MLP neurons of a small language model. Each row is named by its layer, matrix (up: input weights; down: output weights) and neuron, and shows model dimensions 224-415. Each number is 500 + 50 x the weight over its row's rms, rounded and kept within 0 to 999. Numbers have three digits each.
After each neuron's rows, "fires after" lists the tokens most often just before its 100 highest values on Wikipedia text that the model never trained on; "fires before" lists the tokens most often just after its 100 highest values on Wikipedia text that the model never trained on.

L9.up578:543442420559590463513417484422479394459423490476473590579547578484450465479494587353483522441481478525528525496471494518554608553479504546441604530538477503525568537576505486458548494465565518493465474480590496461449444549528567507510577507468451550454567481466463436526461443544479466572473482496481388452467425539409521524469522525532559491437501525392506495438505473505501551508463624500484387511459483520554535456502530471359438548435523475538516491573478490586466473519415499502484545535521496521567459516462537490512491554407573530552483459520509477514568541435520471478
L9.down578:569527524598552441502514619507459428515528537481464576470423520487429490531615536537504520494544489539463544407435463452473564491546549349469513496498434495454387512510428497517492461519499591527481451423443532439545420471511448452534551483548458551464518543495439435480493481494529574555480469508495538485500443564492507649420466475510447489502488478488485462443600469535464533518518564496501456471478514504608553454529419454499531527477530488534540521542447545545442567496489503441522471399477545458542474530503528506539413439488587403592533547551527580563535550446483459505
fires after: "|", "\n", " |", " No"
fires before: " |", ".", " 7", " 6", " 8", " 5"

L9.up741:489483591478431474448498467481591465580527393446491506483527504464537477465531512427585458463566547525516526485492446553504481471494537503492518471482371487502519517554512539449473620570512547509454498527530517591508452569564428460468544494494471450424465443455464506430535438484481423537520497472483510522445358434521468572475523510552540614504457494438538519408549533467495468412532589507543494513494492456529571490444506616504533496500483469411560557495410557476554512452542480554621397517449554520503543464482568474410515528471446559341548475592556600551473518529516521456
L9.down741:522506464407493466533391579496519486519541524455476540440433472471454580508547530490465487478500472530540461584578554404458474425499483503573536449526486556534455393527420547548515454450476517535545529540487485447545425434510627522425481495511486428462432531546524450442491464467498519475504527399605547451439386546555484473452410489553512460464492552468431463509496525526502484613531368465500554473516485563541572539545458522492435529517500458426482507464467554491464461477536492549539453518459521505439510614542496568505516538486490432517461491532433499448579482592398422526
fires after: "-", "|", " Total", ";"
fires before: " |", ":", "s"

L9.up2431:454473412518535554565488592518506532555503558545447445502482466527508532485482474556549414546585518505396516455536538494483572428490515521525547485516483524569527513419467465591490421500437486520549494467561513412514518570526512470452456544545518521380490536443476561461511475470511496490480534635505554410482472570444519464565623530483518568580419585443517559491598500493584570561450457506493491502424590559487545608427543500554494528511493629470528503528526529523582494608479503477455526557520527469494458547500574439451559356499580457491449483493428536384603548490485513573
L9.down2431:496503586500585475548503557571579521442521406605498550545523497461441549475517518462425483544511552445601481448543430534452514483623467500482431535489421401416485496457479559539519544483437532472538500398516447490453471578419453503486580588505574443508469480548482521496391447463454524435548507401515414477530493411464526415522499489414512520449448540441584505566515495480438555525480593473471448505424441561460483525466508487460529546519399495525467438604540511442507606394521533503476498556526444518474472455443566489569512470524485470531490501462562439506497566505453552519
fires after: " |", ")", ".", " Missouri", ";"
fires before: "-", "|", "\n"

L9.up1475:519493443497481552539425523490499551469497568485377538524432549495419489472483517471580502533522478530604561499482371483557483578480520573450498452369465444579530440440513531495558466414566508531562493469466492515515475479434442417561452547478472506522567500612508502515537478523474495503535519558437555361486513511519608545502522588425487581481371493544464487511458444522464507548443477481468491547515514500493520559515478495478538529481442461414514478504472510572568562530492485492494503590538463511479500483430436479575503540516488565437512450492497419464519416590519543454
L9.down1475:569534530477574453540510553521504521462468436492508509512488490534457516538527485534484562532497567473520477502497564401540530536440461472466490434362412482532505477488502505541522507439458492490511439498453442447420493558476444467545546507560481379452509534520546482445609558537462534492500573513475534581489525598524455534542498483535518395513532467511503493550482488476496451478530521490524517490614482419543391569491485475441595433515475402438479570460503482557433452496554425481528562479509482461382466495494518568534477454484450494482530555542342480568332470551488559506
fires after: ",", "ă"
fires before: ",", ".", "\n", " |", ";", " ("

L9.up132:481468472457439546494470495560522489537445525476590567540525429454514453561473431547568545535493539519421452498586500484561464473461464436529515470468472551506575582479516568416509455541509507419443515564451451536567543447583497539467445569556540498478534373533466615557452511395459425556525492497547404626582541561446452538516404512488458526479519467504526430448484504432508485466414434542539473563526489557498561353423449496478434519463497494496562597484484450503501458499488491418514328451491466525577454554554485551496474463472542487432405454554545645514508505524510486466
L9.down132:406412522486535567626486549514436471469533510508505494617473464463453492508376476521461519465554432543502444502535560592478431391520420534500549458416487526485498518486410566547588440514450486505410448507393462490427434520467542417462568506513490559540573532468533477462538511512496494580468501411517573458382574404517501498520513520463538504529460475556502498495461478550463499577440520478514497573551501469598627531506536481480462500505603482465461502462536511517538471470407491455552490558538403450464510515484433454471402412445500420617552486556506517512455505491492470504
fires after: " |"
fires before: " |"

L9.up837:397527541555542476484466516506519572462475493507582464511525454455470505522446547549488536434529499449428422449415507595512383482419579544526509497506464408575485431541553518477413419533413505569403510489474573475497486464470465658459507495483460535502461416423426425512563450453481481377520493459439554520409553526456484528484585549566487521588425576471467505576510535482445563513433472514534485629538447380555614551536498528473464509527439512506447481463556506565561478473543553453552493448488441519534519441469535483485459567598478493533544537492432578513569488452485543507
L9.down837:493546496492529403507475578543410462537460539533472470524433484425439523456389414486466486521521575537492432429455503486493376531502565467500507466458503505492532546425543462504503516549545550611549570614395476544550475449545478518471481469517537487489550466526493573485464509607480597448478456531529499509529445491482445481535430541578486473511441468511507500488508495524428523559524378500536568403508458501604523532405482530564448438498501385514476533489461599420448572518447483386479526498421493589525506603434555505431476468497488509618415484454573570450439604534550539393
fires after: ".", " (1998)", ")", " footballer", " (1999)", "owski"
fires before: "-", "\n"

L9.up1985:483446474563486538457485520536549403484455485512597581558474444484468489449572367589493554477514543481412553495432528570519485522552525453466524430545541369473489496518543492507505519444564471549433498409484540471547419428583477477462573543409471631444478466443443507531473605496422549562450428518477483603483423482546475542493490579498469441482470550530495462435505543456506440457437547535523538512552462511529537467509518563473501469512583532497461427469477483585484491443507527394492529489449522546535509556603486488473414580497489540564517436502463587498519471466431490548
L9.down1985:573589472577551475520444522578512501527502512484493511503489460461475560459527576416421503520583411406474464505439481428469551508439525480521484444483604500533618508529404385475604606566575451480580515526445599471536476385434552535500506416516465478502441504495470502410496442449464450489518586514447448404533483482429390522598482430537549508577470468518525525461544525459488516540506564493491498502497516373487519559424489491419414477575477494533533586526561466482511516485536500530501453458563512437450500531477538497504469463521477465462591523516514574611495566479517547484
fires after: " |", ";", "|", " W"
fires before: " |", ";"

L9.up3043:511573538496607468637604548421539380514489528429578555488533477494518511529521553594457448503413475599586515486411589448512595502471465519531500545479629495397451572472468474536534456474548461524554479492505466459492501448543462452475503512499546541518555475422560474575441441535458491425489459437555535509526473555559472495442499483437445458512561529537512505580476477542434495499469530470461389496492529518461464470483516564485568461484533447555496474573550438589505478398502617480551501539553504511451460524560506520460458539461498522480541525511535509599520473473534522535
L9.down3043:471459473480478502435493476518589454556497546525488543461395580524584491486489522417575471433564529360540470571338533533580395502515538510456498499533504502383484394449543522542518532502491478564518491521514490488544515563547474472477484523442549398577476519535478511488466558531606533571467466469480384547552469467444566464551478494525504502475570489605563475574488602484481472477554477507532491536533469397472526493460490460472479447508490476525487461465495502461423527491577543516558460551521432559535480554452538523593514498440468445552417554478494556463496522586505413411
fires after: " |", "|"
fires before: " |"

L9.up844:440386504478433543477497454389466545494576505558506576524453537484508567489529453464578535487466488488505467543457473519496502560511520527514415435496515439516535521606518513451482437537577460554455512526504498541550471479566584594441425477536625511429474450481520463499545487446435518417519599508495561459506513455529468494498424475515480494628466505546443474530538524437532512506450451565580522331495513552521490531532422503504551559535525512445414519534565500457470487484549493470357607464462497446450451434503454539571490576466522465527483513496579509593585445511594515405
L9.down844:488472566564479504532544427503495506509500430549593470464551416472515555516590376511451479467471498390556509477517524426576467516470443434535484443485462462545414513513498500453503631553527560571492540488514438476441449461508480632528460530454473484375518544500528511461483509572419576519533440544431510537541457494530513474444430481540451455487548443416541513527524475461472421583486475528512604569446474504506532449533483511537479488516474497535483504516499474511554443482522471428419557535560439486501463552518464528496447444514484537426476538580525505455563520522556551583
fires after: " |", " =", ".", "=", "/"
fires before: "\n", "|", "\\"

L9.up801:453486515525500465605460384453571549496604512462521486571350497511455577481488479535451477516351499523510472485487594508494543529472498458408451537486520454547479501579620393508503442490565561500447499436559432536509586524428475483559519567447488532423511587536567545454516526525457406546544524588529504537454459407451475557528478468465381444465479527539469434451465418495598541525488511491539460519471575490471511564498473556563423492553495534546540614572479443514515521557483468574586602496502546491519380462536538484526466520446580500557398487501598500615558479541604418469
L9.down801:603510558485492501487478492524479568470488449541428520449577526498511391583458536501462615445535532555533504478517514573532513493592495522430492481543502477446560505463408465514512567540499413480578309530499533477591493486514452519464439524553513558549532401554560479525504464466453407512477518474525532468578539545489580568440484521468487542518482463456465475530545506486511555502490503426467569515456544457584533478564482430480547522465471491466406505498457514438421444447578491509496580562467579525470676498573509527533557480554420425550472684472520452503466516477467579587
fires after: " |", "_\\"
fires before: "|", "|---|", "|---|---|", "t"

L9.up1336:480512479460495477443454536438428389484493602500480415473514555600576528474582568551511508496473446567576543481607552506441512447471587601524459519540416536408468524490489536499549491500516465452512514532506494454487454579478536547518534661502610544519477530509508488538535469495608486535530445549499499451490489526514437581531507545516498476554490443521402462508419544507546454429396442548469500515486490537566436493402555493488445456485518493469549499484375549409465537583536397537511379424511474491452413609415548460483541572519538548357462508549484440533521556421462374421
L9.down1336:512424453492487515566553486581424565450408401531508457447515473481501524516537526452461550551431548437506470483536470541517586560531463527510497432558547534484562517477526516455511535478586484638506529538551431508488502446602481433502440531556489546458432556504514509459542498585509517528516489503484534534481538557531475534534507552587487515431498470489670492548472415405589463543511484508593545585529492504439524509499479597530436568493574533593413419467484507500565465516497453548448579579501442482387484437496462593558495450539572432446417530442495426531510532484563525511
fires after: " |", "---|---|---|---|", "\n"
fires before: "|"

L9.up2014:536531574537494483462513529528521523509487395442484584552477522453503505503498485471531521449547493507492522495435423588544464446494421517410498472514524456429602534356487450512423557436531565458563571489515456569439548461403445498569512536569510514512567582524504495465450461488523512560501556493534444439528548473465415535444510519450486549462455549525505441508462550514439476547403540480479408419543488529490502484458508572463426490534466515608522491419421523572481525384611557503490467438501526461571535461457522562482502449478521441506516456549498547498490508580480555463
L9.down2014:603461449494509460542594520480406492570413464547504521437507569543474527376417506621404435551533538509545431572433535407466503562427553467517536546451478412531479510553368469571550515428542620498520571469531457462536511470526544479471602474464521465515476489518417508489527528453484411428490460490496469542507537488491450460512471550551566495550455508499493418485488549589516493486432466437531492417463502502517499474442547473425472429537545460397567496582499479466523631492471423546472594525504471472441486464380602583428447556509482583536461471470476561505518503551466462521
fires after: " |", ";"
fires before: " |", ";", "\n"

L9.up1664:427560520416549453479519474475510520560482510464507463476443532479430512417489598471437532439511530522498504547381505413471477490510455583498401437513545538527532421389506460555407394483424531516535502486566440534507483539507483517582525517477502591487458514475398401489479431439516473511475509589562616523540450552532526608479519563483570539439451464499519470511574504466552441459435540491526471506464458514479465563458399487471492513540461485497515630535495498481557589439536466469543499505548524436473466530459493483480423547430544416471560536504501580573463618437453443554
L9.down1664:520518574507540512526582498570441437508492562562511464501523420573505577467474476496454497559483428467518475563541535353540509516394442574542507512436508411540507523513540503518521505527494510566436460516407506458611492470479520443505542432515472472462472403531472506557433518466552558511519482475493559466511514472413490474476471450576505512529379490520540552441602534515482582522528480539511560470535462574492538491553440421497479463519520494521538433568514451390482462546475631478440540454473469442448504504510488484347504412553548519462436585505453513498504414541475535487
fires after: " |", " of", " for"
fires before: " |", "|", ","